Weights of a small GPT-style language model, trained from scratch on English Wikipedia: untied embeddings.
MLP neurons of a small language model. Each row is named by its layer, matrix (gate and up: input weights) and neuron, and shows model dimensions 64-191. Each number is 128 + 24 x the weight over its row's rms, rounded and kept within 0 to 255. Numbers have three digits each. A neuron's up and down rows have the sign that makes its largest values positive.
After each neuron's rows, "fires in" lists the words (lower case) most often at its 100 highest values on Wikipedia text that the model never trained on. A number after a token or word is its count.

L6.gate259:095162117097122128153116132149137128093094151165113153136173158116137100081169150114139110166157144149138149121131113092155136174097085137160099123125143133111130119192088144076054142164122080135111140135122097118150136140127140132089153127149133109148127128138156123114127132131122136125151099113076107069141104131165111126096129101152149106127152119124155123105144120152105155107132
L6.up259:143143132127152167133137129144137145127097129158161060105145131125125180144141113136108124084125129140144105086148114085125129140146132148151134152149118098109153110144138110140115112090091099159144136175179100135107177141142173146135113150142151085154104177133112101144127141110156117095111124149165137154113148182132135083103139127119144156146115127109151142090144114112120117166154
fires in: "also" 53, "list" 4

L8.gate62:118136085078103146122102159115118100136170166153146102129118124139104148160130088118116116121156168092128088125128160097117113145154145117141096178145140133145119114125130106148130120103147108096128132155162105104140148130135100113074139089127149158168115126120126101116106083145146156075120137145124137122140139142105142072126147095111112179128111186150060130155143110131124096158127
L8.up62:108174164120116137141144143137141097167105095114135160088112135103089146135117087079102062119142133080121125161107157082135103158111137137114103147140148122153133125169135147119096154147177158151142123139119131160072147137136121100116137113199100140153130131138147129201102120200103143129133143133137132125125202168126137123125121131121101157139148152128140099104125115098120130142154
fires in: "have" 26, "between" 16, "into" 13, "friends" 4, "friend" 4, "having" 4

L4.gate342:175121138119131145117117155131142140124128141144133151120120082096159079147114112128170105178171165126109112156149125119108142133119133170165131108125141128161138104143153143139132148161145163113137125140109130128160115162128095133149091181150101116138139124142131102165144118133111124089107111154139141079121139162116136092115158132174104149105161158132187136107090097134136132143087
L4.up342:157101132116095119091135127135090100128118130119131131175120059106173121160159130095076086189133180134089121130137147139116153153113125171135154136137141140105133088126113129106147118128166143109131102117067141145145138120124086126147112166132133133142162100095123108151114150139101094104110172139098101126116113139168127153166162161156109166124143149166165146135135125137153133138119
fires in: "of" 63, "nominated" 5, "middle" 4

L2.gate97:110124117173172149121117116080155172104116106127095184123126139132150140142138084115158131121177142117128122136124133094172136117136145110127120129079239188166128131133100128088111115136141136130145097121135099150129128103120140092084099132117119158114130123135143138121125130157140133105141128122108165138082134179147115092164103111170109135110140152125158132152141157143133136144065
L2.up97:093136157153122180070121137121130169150123144099097168136136113155117157119149064107156165122132171114167109141125139133155123100135126145138138099100163152166124141125095150092140129153156164095114118116136097130122168104091107139127134144102147132108151098111157125153109169119105108156112117155179135161122194141182105116134085117103123097129110107118170102134122105121145161119114
fires in: "president" 28, "west" 14, "presented" 6, "notes" 6, "presence" 5, "priest" 5

L6.gate257:114156128138140114176119138134080169157099112090107158128133163148121126140165113115095149152145114129121136110152103118107147159110091130150132102124135145149118142134091159130118096133158130162120160106130122112144127107086115151110129106110096133152097071113118117106187067099089117122110131118071149070115117147118134167101160088112123127085173161146128159159161139098127122145163
L6.up257:123133092170097118125129146099180120114126139115131118159146140130153098107139111129186116132151124093106135175158133126128132161131128194133135135153133160136144132070107145151119132131126149135117119138096136161103139111104116118173092166144143100133082082199155135125114138117113121142133106151117145120121178132144083128137118152123161073097112102116117158113155143123126137143113
fires in: "england" 14, "father" 12, "english" 10, "brothers" 9, "northern" 7, "southern" 7

L4.gate7:162096171130167148162152155122144129108102113124124096126153095077124120126143137161112136135178114111132120100152140110113097128152133132141107160146155095159160123184122129096119106135123096118150113171143130167095145132137115084139135145088132110161131094116101163125134143161121148141092134133137112125088135153151156082140135131148132132135160169100159102113148113122138177083114
L4.up7:169111162110148139105136139173172136113091107103154118129149089080145120099107145179143112140150133110148105124116140126096138145147101122104109118121158099151121110174137156139116129153156118134129126143148099163122175146143132110132134171138132103102128088083110167103125093151120137157138125148145143129091100141153124073126120127119129150092169136115113114090134151113105098079126
fires in: "september" 19, "total" 15, "to" 6, "records" 5, "record" 4, "trading" 4

L2.gate158:111098148149080112155094125151166127178136141144127113129132142155170170106104161119113102162092124143123132126142136124088129121114107109077134113141097137112094177156083082109119178141106142127101140135149139145102092115168136153139123144141166136167096166114061113178128153127162128153122114145121115139123099160123134120144149149128142135133091158138142141160110110105112110114111
L2.up158:107176141135163103119102168145131087128154098121126139137078096127109104166108112138126110124131144148113149121123101123096116123120133134125168062140139094109139156129166106132073126090137117112149155083183154127132119109172121167195157110107118109104116152135138144098141116136106137164177112096094163116135135116121157094093098146139105130155131136128071133106160112081103123138116
fires in: "service" 13, "development" 9, "services" 9, "developed" 8, "university" 6, "involved" 5

L2.gate164:146131133087095113131123128129065115163132144135121100121133118070118133106159099124152122161164138152152147141154164088138142126152142156130126123165119093113131101122097150068133135169118134128079176135133116146156109144116154140110109114128144107201145145111119125143100137111158151144141111133187141111140169148105134125097119127147097116109168153151088147157125153119182121123130
L2.up164:156090157127123136160110071144113085154117164105091107122115103132141129146120098146151151146142123130154138122123118135120138088151130075158117132125146133095086151134134091111186095136132127129122112105158181132130141095116177135084153119114136129134150132095124101114159141144130126149168125132143106154113088145114112089063105136103123110116106104130140168128112170116099155114091
fires in: "it" 63, "its" 30

L2.gate85:117091130148107128173120086154123132144128174103112154143135134127114126146096170131160161113141149134150078090137118111131096072114131124152132163103123169179100156136153128141175124142174103159103120154142125159146111103199124134120154156076133152080148122088153126132131125127102155121111118149148080086147134140142154084118097132105126126136089115127088099118130135137153140148112
L2.up85:144079120152141156117141142147128080152153107171089126156134130093114115110125151145111131111145109131149141111164096133140114134133143132122130146114178163097148156125124145142128122084161143094126127151141096145153091085135126129124114162125167126100112112120138150143131132125099135145121157157104116132168134100143165135126116127098123153174153141098110112093128160139118118113144
fires in: "two" 28, "total" 12, "red" 6, "papers" 4

L6.gate355:179111091121115133130102138110105118084108163151101156104108100146128111125131111150123204163157152118137097072129125115138138101108142119144131073122132123134131133105116155124093140176143131116096110107125126108072111143102122126148136090115128120148115130106169128107123138128138102105109109111136142120148099142117132129134116140089114099144139117118131125117136126156129107162184
L6.up355:154153123150081127155138129133096114144139143106105101105160105132117130171156112096072106132138092118132132155158088110119114152148127134137109170108135100168178098132091177132077133118122131120160174142150084110094147162116161120150097162152154163147121159146129116194123095135129097135128150134126087127115121130110135100118157148109121153158112161107124110108098090120074133118101
fires in: "also" 27, "film" 16, "career" 7, "filtering" 5

L2.gate367:138146134161171087093155163138133119152113074121098083117133102080145137123116150126165110105130144112124134134119106130111123159140169117164118124153132159145140123117121150110158170124132118127125069064132166140123135140122104094160115113164130115185115111177115133126128122151140189147132115151089108102069144118133100132126113148131095148105140138152147137116144107067125164115152
L2.up367:123148118163185125102121148161117201131125109102106143144136128085150179112145159131156149112133113122122127138137100139092121140126125112206165078147149146125090111111131135073130141150150166165111087138101148118141110115111084119114081113113121123120154107149127114118160146114126115130155082147092124094129160122139094158135078126138136135119126132150159137149131081132118185110123
fires in: "the" 83

L5.gate200:113106114131120118119128154115142122134155133114097146114124144088179155145156144130122148141174136169064089131119171123138110127110138115085073139112103136108147147099135136131143135155132135068132164137139108109140141114137129130158114117092105108065134085137100130099127123115124129081135099167098139117167139144123133111110119101087110114148165159178101139105137137121148122128131
L5.up200:106145125132147141117169075172129108102120117141108080143139098137130131148154109079141097114125104129142123129096121137142124116090126095130150146150134120088123100137113116107113119112138128095112131090071141092123125151135166147147119144169141157118114145124111149083122140133152177113143152117138100073124090144123166150156098154109114136135120119161163161152093102167132091118150
fires in: "one" 22, "on" 21, "born" 8, "for" 7, "only" 7

L6.gate119:148111104082125172151127138106144119148129116141134132140120089092120133160125155125150104124118123160135111166117133112139096163152114142154109118175138138165154118123136105120099092154103164112105149138124091129105096117108126127098144132136111136121145132132098127153109117071129155125133103121148105149141133113103129096126111098084079156123100151168092115133092142115135122145070
L6.up119:201127156118106137116128126135126105107146147164163139102102140172118109118162117089131130144128147154099103138149142137146128145162111136134137114127140120142115113147130094113107141142140193107116091119160119109123111097101135143153122143092109111109109070142133152088163110086119116176066064141118128123148082172124147104164100088112151134123086127127117107140106113115136141139106
fires in: "where" 19, "when" 11, "we" 9, "website" 7, "lobster" 6, "its" 4

L6.gate135:190143112119116143124161073132117130129115141139104141152197123136133129107080166140125115113188149161115123169124135121100163114135118104110170154128169167068157157162095134114095110113126153112101133125155140152152154106107135137080170164070184139135153127103113128129184110136116180120099131157127146151129124091092128120120116129163130115124144168114142137145152126122096083121116
L6.up135:182155119107143150101104127134111142137148103121176132123124109153111105135130128139130128140141123098129107124165114119148134157141138165116155113140143154123146149148118147151136174148094115146111107116118114138114157140120061133071084132109096104149123146086115104139123124115171134097113080122107133107131150085105194116137137124139138157097129142147131145146151141107061100090157
fires in: "january" 28, "third" 10, "formed" 7, "format" 5, "denmark" 5, "double" 4

L6.gate80:161132111104165161122127106098126188150108164121135141101134148129124123165150128131145119120145137127143143123115168109135117131155115157114149114114118142098080157166139137116119120130085135094143176137138082090111101124153161089118092119124137155132094118099117119110128138120183129158119091127133136077134120139126164126143167104080117125186087126140102151139131179110143132129133
L6.up80:145135171051160125133117118151153144133126127111116088106116093090052149102139150134131126148116103139176122161162151125128093145147137120105135136145145105110106145151163122123138130132099157136151117160143137160107087109154156112145156121089185144180137102132113125171077132131151123134162134161087159166117149135111142124117180122132110093166138160100147090150101118127103149128114
fires in: "during" 26, "its" 17, "did" 12

L6.gate49:144149121131140108131120110128185141120086131100102131136118140171125149146127111163161130167110104098119150127093175101100095142156104129167153149127174104163083147098106108154076138135128093106091121106169132121127142134114089116148106122124140113128117128084164110145096117104115136095115140124097126161073106193144145113148143097103117146117116162153141149099117122152112089136115
L6.up49:134157141148124132135125131142128146087059103119121142186138173120149134118128088097134119128194098196123107120089136138052115120120139140125163114108127100128155143100141115139091145114130140120117109137121108125103109132113072163121145149118134123100113151121094157100139086140158119144121138073130113136131080126139099152157139090118177098150111133116134094077113114129116097107088
fires in: "president" 28, "announced" 9, "presence" 5, "presidential" 4, "management" 4

L8.gate335:137121131105108117116148144094150127125134160139103111123145141112093170150109133146117144146125078115139136158091100145125130121139185131102118169105148106121134130148167129115130065128166110121132121139122155127127119092131162115161091187082135093160164134137149132120157124132148103147128130130136140107115149144146123127155169140140139110088130151111133103099074087129137111163139
L8.up335:089133087095117158130098100101136120114127155141139122152151139122100124105098141062153151120107137093122150108144172129126068142121162119104158107102124111172085123115160125119120179159146151105106139165132142111157090142119154116092144156108106132167118102120162162129147158148117127149154122129096097108134133072133116130120092184129160122143118119125098133109102165130115103127151
fires in: "team" 21, "album" 15, "about" 15, "also" 8, "personal" 7, "episode" 5

L2.gate376:164121126121092112153128119109117139111093145161137087174108086104140131135139091131163128078158161159097166161116118110142175130138117130155073155115134113102138130124138112140115147130117130112157130103156115109129159118111144129121077157105110139124117152137145116138114135144128188169139135116146097091136102178141144084138106123116100096130123130131131149168111105112143146095165
L2.up376:153097127097120098145146130106118175083077172125169139160100170136127132138130097190161103120127123161122164150137151108122140112159173143154137153123149123103135166105131115147095111110126165097101125106096091143124157131122083137111099191155150120099125137118107115132162123160099132129111139102148087133120090156156141101067131142097158127113127119126137154158123101113109141122139
fires in: "november" 24, "october" 23, "september" 18, "december" 18, "member" 6

L8.gate221:154115138145119178142123173127073131126129115148136165168169145125089118113128115107095152147125106157160192109112113090111158092105106126123171130111121142111143158150123138117160125143151090117132134129120134126125105152119135134101149152121125120157127130135126098094136102109123109118120128145122129111151076142072164092143093108156128083099164145110149118152094145114113163128093
L8.up221:121120139147146163128108146140173117128114175077096126156137124134133160153123070094141134097141151141119144150086147107135141163143113114121170134083134155132105140132128135146068119149161133109142150136148084090147136093096156146167155107150158127097154139123171125141102147180120143126122132126105150122102138154147147089123084085121146132125151135100152155099143099132097116138144
fires in: "also" 43, "alongside" 9, "just" 4, "ideas" 4

L6.gate282:121112144087113143112152135119110132145153090161080131137130149150086153114145078076148128132130132109138127133117127126152132114141147133101134128134145117144123162137120156168143101095161085132103150105098095106112143109146120131113041144126135151133134164100126133155107068182140147116079144103120090138121103188127131111138152136173153105121088123125126180161128122132142072122104
L6.up282:124103121147109065117102075123133110111118108149086118149148131124110129115147135123119113176144129158120170120132136119158133116122143081154154168111109172116142145103173084126052093117132085091140103142098173134157154160137104158107130097138137171139078139123071112146112135139128160114162134132157151161130125167140110081111092119167129132155106126133132133100105138111124144100145
fires in: "january" 26, "ft" 10, "front" 6, "faced" 4, "foot" 4, "van" 4

L8.gate137:108123150165122130133135130125140137147132123156091070167098112117115116125133103127149145166155084099089116114104093118108136133140104134146150123139165147073142154140105105117121101101131112164155145108134105193080132094113082180115131138149159131161123128104093133139086142133145176085133154138139175156141133163104132151071105142148153087133140134128151106119095130145088110102103
L8.up137:163100126136153151155125117133141112182130134133152138148118135148112102080129128112127161111130143135173099098097108120129121148086158123099135152096133167069122128116117147124116186110096138155109099113114106165123112142118149148113159140164142124146109124103092145111115148155119111119117079125093117158157138100122126116111143082143075172136139099121135121095120045115127137102140
fires in: "first" 33, "january" 26, "federal" 4

L4.gate239:157103143124147114185132110052135137150142157142120172149119143157154150107176122158157138121127154174145144139118094140123190110151125093181138175142145113081131132151128119142104105122133097122143150155096115079167084149145137124058127148117154102132159117114160130121160123112128168080136089126125151132140124119136099139131125121100102129093120132122116180160136123112138128113117
L4.up239:112134179120131143148098136122106151104110177143142131134116130158128131144139069146104114138074151188174091148178171155118146134140116166131184140167142102085125129152130151109157126134143141099174156115159154128130085132172111153137151117123122113118133126162174052139134152107114158130192099115130140130127091091172145119122104132098132130163122111131117126162101118139093123077122
fires in: "for" 69, "through" 6

L2.gate18:146125137117069117117132134123144136135086166147129070113097147138083151156138101115130146129147138142119148136162125155161149130118151175136150114158179162114126193138169159125103158128121103114179097110123142147147099102104172129120126145122114105150144111135137135184117141124103164147100112127169142133136114131128131168122119101151095190151146177142125114165069107140117117164096
L2.up18:122138100149113106098112126187129124119100109175089114105099114152094155138122115118075129147179131168141118135116122115141124144118137161110181170181136119164082119099131157131138155160170142134172129162157119138113106145126120151124134127107133176086141140147140097137109134123154141103142106143099101124164164145164115176113112084114116175115136139127141105139113141153149153154087
fires in: "have" 39, "having" 9, "which" 9, "david" 7, "richard" 6, "davis" 4

L6.gate176:149134133090119189167139078086126129124123139113139126113131101090131129134130120134111111133127135127117129120157125115132140096151130109157128137113149163114073127148112132121089096138093128103138155126143139178169109119153197137134133098112091118126113095135172137139140162122145091174153129125121095144110158161126121115132144074159104146138134123100124113137105142146120158153169
L6.up176:169133161148137111117176166125117092146130136141093133131117161104144148135084163095119131117103149124169177138163179170170154136094150083108104137132103098133145128131126122119123146159148100127133182094170116104144116130119098112111120158088158131157169165163098098145110148124147103155168121153124172095165120112151128130155120109126143143132057130102119133104132151136090110128137
fires in: "would" 23, "book" 20, "however" 18, "books" 8, "held" 7

L2.gate44:137173117127117095136120158123157169128117147128116175110084142144117149134100161115126114136139155160104132096145172110141150131089080188148119105113154127123096147132115107134084100132087121140089125112129151149117137110136121134107127167087138157088187126139131116102166125092129130147144122145093129132187127149140067118143099097128144126126139185157128170105114093092177114142181
L2.up44:123181117163166117051137140115142140076123127149102152162145045105165154128145135141139120148116164095137135131160183100131136126122075166123115128091154116117137119160123069103111127111095145119153131121125155143105130122107136132112131137169126136148140084177149138113122132099114137151113125141108146135150121137120100140141136113147135133165153171109120142156083144123146129099175
fires in: "the" 42, "used" 18, "education" 7, "role" 6, "edition" 4, "they" 4

L6.gate294:112109079152164153121119136110151157154144137164130157095131125053122175149136104084137109141167129159135104164156077143134133160161114153125085145163119160146154132150106090143117166174115107114131101125114118137122113138119156123084123145126129145123111096120133110163118147117136143143097150097156139104141141146118123071148139097115120121110128178157119159138111136129149111175164
L6.up294:115089125099163111135109108114163100143123118117171111143081145085120115112136119089121169137107130143123128079151101130122166150121112109066137089167115135146102104132107107119138157152136167121140128119156139177143136160102151115103146141095140080134116092147137116123120121168119121175128124138138093133148138138110128120120152085108105175115126171149117125122117121152119143155152
fires in: "while" 26, "total" 8, "often" 6, "left" 6, "https" 4, "leptosol" 4

L8.gate52:149134111112120190153124130182092112104085106138130201113141152145121149090167130169125130162129104113122106139128081127105115140165166091086126170089134119124105165118127091154133106113112114109145186081155088113132143119127120146092106151129157104117134131165122111086127122117130134120180093129094147130133073128110105122137142111130122120095097134155144141135146148121108098079104
L8.up52:173147129121136159085132173107118094120112115143122166144103128110144140121145050125090107081113110127127163165125129112131095132161130098157167116131141157129144101142087135158123115122139126086137174142139129174089154083138153150146094106143117152105119113115141151142131145109082157138182152094089106143113135135089116120121123108103117169120134118146120114071134122119131110132111
fires in: "until" 15, "since" 14, "early" 9, "by" 7, "for" 5, "information" 4

L4.gate170:162129134139132142108134099162158103111136130083125122134108104073127133133155137130124115147103142088137138099135139137134103190174140122152137135141130090156163128154122086121138143096084123091126117148168123098088167125150088115110162101098129075092089112140123136130146098130081157148165154121122138138063164111158142090163136145121110098178148128129159115118135132120118135122121
L4.up170:121119138144181119170103145121116129131110120120118183094128176136146142147124145080114082145094112103138129139143135130157134139192095134132087137138137099122125130131149159113122103135108138103129127148143115134101133152118111118147142065120159116116129156134093145126084100083144146125136118131125133085176117176142079174102096127147182148116088106139138152133118149192142130127120
fires in: "however" 18, "four" 12, "following" 8, "how" 5, "houses" 5, "favour" 4

L6.gate255:120106135090112101120126101129073143095138127125138081126113086126115131120124125170118145151166161123149091100125079083116151115095144098103145122095126117123161173132121102099128156134171100123146160137106139131123144121155142137129119137093101138113108065115144123132123109155159139128127159110097101154131120131147175118063124097133112128117171164135102115151123139113125150163146
L6.up255:148108141136154149103134075103136116117121140157128149118111146165155166114090101141151129136112109113112113151130144128154056086134122123123098179093151093149138114113152144156140127152113149108163176122117134136154138125145155121102170134112130143137177149133079132163131137105152115135126110084117149175149083134138127129154125184115138141117159106137127158147147157139131109155162
fires in: "during" 37, "while" 10, "although" 7, "third" 5, "divided" 4

L5.gate330:125111149069171197102122105133102110115118125119105161120092123058118130083151147111159113155120146119148097125116123130143156115149120131119132112150107160147119126158115114165130125141161132099158118127182114145132112150160127117085136101095154152104139164134137108133111136103122137125168154149196146151110139129163124103149149132108147153147123128121135143132143106147102130168163
L5.up330:135160155087128127108102129124106082157093087144099142128126131108123119140078126159135093147109120083125128111146129126130135145106125112116127072158104106147078126148115160179152097101117184135142178150148141115107146141121179102124122107130121125126135164124072138152112152146181132112105123102169116115098157118117063134158178128086177102111101138124140148147135125169126113133117
fires in: "would" 21, "began" 15, "held" 13, "human" 6, "begins" 5, "humanities" 4

L8.gate122:177124093099132106140122153180094120102139095139117082101112119133122124145144122159152117125160177128103167156105085083088145099139143080139125104134150123145129137143125118174116145154096127101112125128147141160143123136173147122104116119142135121178101104127131099133124093128163139129132124153145098091118115157113164122141130092134175146111122112171099138130162135145173132108106
L8.up122:066103133146141107091154122125077117128145138118141093119149160144141152136074144153132140171124098117125125117113150158107170120155112145071140122086142151133108143161133130129148148122094131116130083128134146140105149106072111141155089159142154102134118136131116113118131097138086110132170132114126130144142118185128136107136135109126148135140129123138142130106137109139118081185172
fires in: "0" 68, "europe" 6, "european" 5

L5.gate256:109128115130132136162141129109106193101100102118114164152136119114132139157127136130185122156124097130094142126113136123118133110132136172126090114108107091137133125101124131091143130171151140099097118156121138092172133151178108158143133158109116102115203103178127105125124145112151116140115147125137105106139135159110095151139119160118130105097144143137087141153119161124142097143117
L5.up256:076126063129120113169122140124130146105121123121145165150117136148131112169115122108130141119114139149132140107090152120133118136109143160086117127094145111171156122070123106115113111124156116102147119137117077087115095142135151138126118132136142111157160143157124102135096094152092112113067122143120094139105141123104163113112174115118117145107146131116117192107152081148145082129103
fires in: "of" 29, "known" 19, "since" 9, "used" 6, "often" 4

L2.gate204:115183087123127123079168175123127143097090103142130135146166117131116130130095112117135143119118192110125110085171145128132107126099132114118141117151144147115144119146109119174136130116146167121099158119126132100086175129128138121136131158116109154128124132178084102120132123138130149118132108149113140152121128148165060118139067140159147127201163151130109087137149095116135139095133
L2.up204:085122146130170147060157139139132118131094163106145144135093108130148125122119164124099168145106143138096138126123104119093117139100139135140134099145132115076181092094079099099114154102092133122113129123114107122150137100153135122099129148106151132137165061118184170099109121135110148141121131144151187118124123163125133126085142147124139136106092116152132144170083115113135110126152
fires in: "at" 84

L5.gate206:165120133112136101124095098117131121103114108140134092129133167133134124145131145125088098149152166158159105141171171098112147161137133123141177158123125155114105130119176110115134134169130156132109170102108089135136101141152149128128117092149139141133094151128121182123118168117134158161135135137065108098188139137157150136159129106102098115137157141149160125104099099140181132119139
L5.up206:128135194124212133119149124159138132147140118143108139118134139131114131132103085152135154097136119132135084144144143106124156109146115101166166130148112116083133121140096107117173132112114145136145105099122121171121096087172119207103142125155146139163123123184119149116114144146149152095194090148134142140115151114142104113119097130126154115134151143116136123113103129118102147146145
fires in: "the" 77, "they" 10, "these" 6, "there" 5

L2.gate250:133101095118150148120137124109130161149119093099097138084132102089086117098139138129102112126127169125140117157144111145138135168130131120180101131170129158084133110103144146142111134161093142131129126105149175150095140127110100135128154114095120099136158160150130098135141091116128140096184141100156115125139139108109120122081183124123140105121129133097110129137165123125112113113123
L2.up250:100164121125163157144125128150137127135123161113146119099112115136100096110084096120141121101130135166154149118225111124111134172149083129127138100145126133098104137146149121090126113099132127128106148101120139104127086090138112139114128088103137147155157136166152070130145130156163147134172159134135105127160176088108172133122121101142142133145144122124127130125102117119122140094140
fires in: "were" 69, "https" 8

L6.gate227:173096121111127111152157158126171143155120140120099134115160130098142155142181119109165134144116099144148113123115115171104124123144158088109097122132155151127126140148117100129106105134154158126124117123118129150127103126134090161133095124152150105167143079137109104107139114153132154123146110152134122094128138167148172135087150114138093115100149154117163121179136121118107129128166
L6.up227:152170143152127116107120205150137111143171119127106086126116111132114132116133126155113106073114147112080129127123075121112121084141114109134155115126109113101116149141110136126175116090131127103100131127107142110109139163155089171146156144157160120147104156119122170134129111172143148133126081136138152100126148154109106112153166149147090143114131148146124151107153182121112132106160
fires in: "march" 14, "june" 13, "january" 13, "year" 7, "us" 7, "july" 6

L5.gate76:127107122121156113167123123126099161081111128111105119087122108118122150161149144106118151150129133155104106089118121122125153146106167145144115157165112153147106150138130155165122139164107134137178127105145141131135129136126146113101101121180129163119152102123131132137081138145159149118151109125121114141178128169109126092095099128139124107145129151136134145099145121096115094140160
L5.up76:105160099128096109155117163153142116114088169124160102123132133119085148142101121086120162108111151123088120123135128137145129151109125110103141128120096125148102075160142115170157153149139121152102117130140144168127124175121172096145126149173143166117161138124119117099097117111131124155165081134109094150165127135136093111141123106103125138119155125136130134115113105118182142126179
fires in: "have" 39, "she" 16, "having" 9, "son" 8, "don" 5, "sons" 4

L5.gate329:161122089120149112109132079133112119102139145130113109143136125093142170166152174137117108136085093131163111134157144131155151131175135155146064125149113097135096134135136154129153124190135156121167128122092158105123160137177145102151180132169121108123145145151140157129111094101145147103157134128160071129068156137103128100090172160085090138142161143121116104110127118142112125142170
L5.up329:126108140135096173122106113142128138107139125150107133124147119165130131136121087138131138120154161174136151161159156134118115146080163133111136112115116079146111109093133184130109119066086112194149147128130149091092128078141140105119116107167097142140132113135121077136112150108133113133107116089137126114112125122141145145140135128152148157116113138147146126122109144146122123120128
fires in: "he" 30, "were" 15, "so" 9, "soil" 7, "book" 6

L5.gate268:155109131093158105118157145145124109139163118144153106130151128066112121131104098143137130146163116129150117128138097160158090111136135128134154112110166135118130110151093097149121122158105160109168107135151111162126133152122147112080109156126143133101152137170153102163094098088137139161128145135094149141089140141086125132108139074096168157111151131159121135124070088115107155158137
L5.up268:144102157113139140104132147114111112118126070123180128127160142129112052096164042099117127133125135145098134110128115112080151129071132143124128126160163141121111129115107162138131118118111165148170171128165154145134163155149161115193131131134141160186136168114098113151130134131100114117155152124116173141138158133102125127128161136138159168150131124120142128112095121125111129139130
fires in: "have" 39, "made" 17, "having" 9, "make" 9, "taken" 8, "takes" 4

L4.gate190:177113156089112122117149115140154148138135107149092126154184138161133140161141127133146130119146144130115121170089112127128097153095107107138104170133128113108138097133113119159117131127116142138069173121110146181126138119103130139120116132134142153136113136135090135178139119137137144160127103157173172138129104132130133152160128124178150172153089122144137087117182073193106141128124
L4.up190:154138162104125129088140152102153107160108143090090151141126138130117153167120113111121146121138164126163117161111107134129104087085137127162114140134124159144131118145085147107168120122184053123088170124116158143118188099117152107131111131098128149154092139108118143091128123124149161161143163106162115109116117134114112130124167138158149143141138131158095164163110122164120074138147
fires in: "third" 16, "authority" 14, "although" 10, "air" 10, "north" 5, "south" 4

L2.gate77:153142138118083127099125126163117081164131141167144125148091128096111113118139137133137121145120107120126150111100125141163105145145129156131133166160167132092136150125136146135131117158125145154141120123154102136135098141136152121125136108095137097186147157092117101151138160093115164165103116122151128118101112136105126125161197091118141151078166120141135117084129133136111112125124
L2.up77:159104100094119128161137059098120107116151123166145136123120138118108101143106162105145105138153106135131142125096112148144151158116119100114132122138107150090164132141119115141121144096159054116156117152091124126139079137130158134143126142121148143115057133106106171154129128144131114126111099070124098131138134119092159108075159111156122146179125098084091114120109133146158145155117
fires in: "second" 31, "taken" 8, "get" 7, "gold" 5

L4.gate158:099097141131158162124139142114115134156144138132115125116112104134140124096118130153145156136114117119135119154097103115091151158102163194151092162139139139136158126138083168156129120101127109108134130119111130150126110095141148130107117128120077092097116109119116169126094133124126085152170137136113165118178127154122131131180140102149135157140183118141117126110149118126077153090125
L4.up158:116146123104121119133152173119138134120103095125130143115161168126137106129146122145138146139120112130148129145099078157109093138130126141127119132164122146128141109118118147155130121133140090120127178153131136093193155127138134112183114128171125112114125135120073082108139080091133126156116110154130163073129107117116116117115123107129131160109166160158077142110165128128078134153112
fires in: "south" 18, "authority" 17, "although" 10, "east" 9, "athanas" 8, "arthur" 6

L6.gate25:113098123152080106123103111151103122126151128166139141087133092131115138136109161103175129172135118102087133092114180080116129145138131078109143133140161150144120168145174095130133119121075116110160127095121119135159104140159123097123114094158162139144100132098122155148137093163134164147130079131110122134145100152132125130103157106159140121120084140115126113120165151123167112114132
L6.up25:130164114136131139141125132115175095140129119126094111149183120146152138138122097124112138156162135147153124079128124150114127137144094139123148116123144138186093138104099087157152065093119094175150134116154139135098153122141123106099094131159164148141116106099124121128154106116153133112127125125135136110120138151161118068113138106158090134118074170141163108088151114142117133123129
fires in: "season" 30, "league" 30, "school" 14, "schools" 7, "two" 6, "seasons" 4

L2.gate31:098093143110100119138093141118112112177119131055152123082111103132092148113102139132121117088110122144149145107119119157101129124143127072110176114125113139126119149123117140127113121131180130156127100127139142134110110122165146119093181133092161151128151137104107104137112104127125151121142137099173119152174125142118138103128146124128106134166147157116190078124104103100087101123121
L2.up31:114147127134085132144073147155052133142109140137092137122131162153149111123086108117109148097115128134132135118153151121142095142150125125141113112141141123133083157131124121150095131106068152125150144128120123139117105126160125136119115121116091088069075096109084125124084105082151147106117083117145079162162107089138127126116112168099127127093115106130100155138146114138153130137099
fires in: "between" 21, "however" 12, "review" 9, "branch" 6, "reviews" 6, "how" 5

L6.gate40:118127136161116145158124115101110114111114107173132129118156178177124157162097139086152121109129153117119146135120103129106154130138112138130132108154098166148154142148103101132147122165161135122113141144168111147157070117126141082154133148121172132079121142121143170136116137148060173112122157186103147091129140121127100148121138130144065138096090150140115090083119122124082145148163
L6.up40:115127099122112136149137126104110136137127109065131151166156165149074136149111167112145073118154161170160157123136108143127132069099115112133144152122112174098136149121131122101104140150128130119133156119151161140146133054151130113145168170157125152155111121148136119142123172155116134184144106095127121126150128119138116140188147112112127169119139144143100158170124068138143156127133
fires in: "southern" 13, "established" 11, "international" 8, "northern" 7, "western" 6, "lantern" 6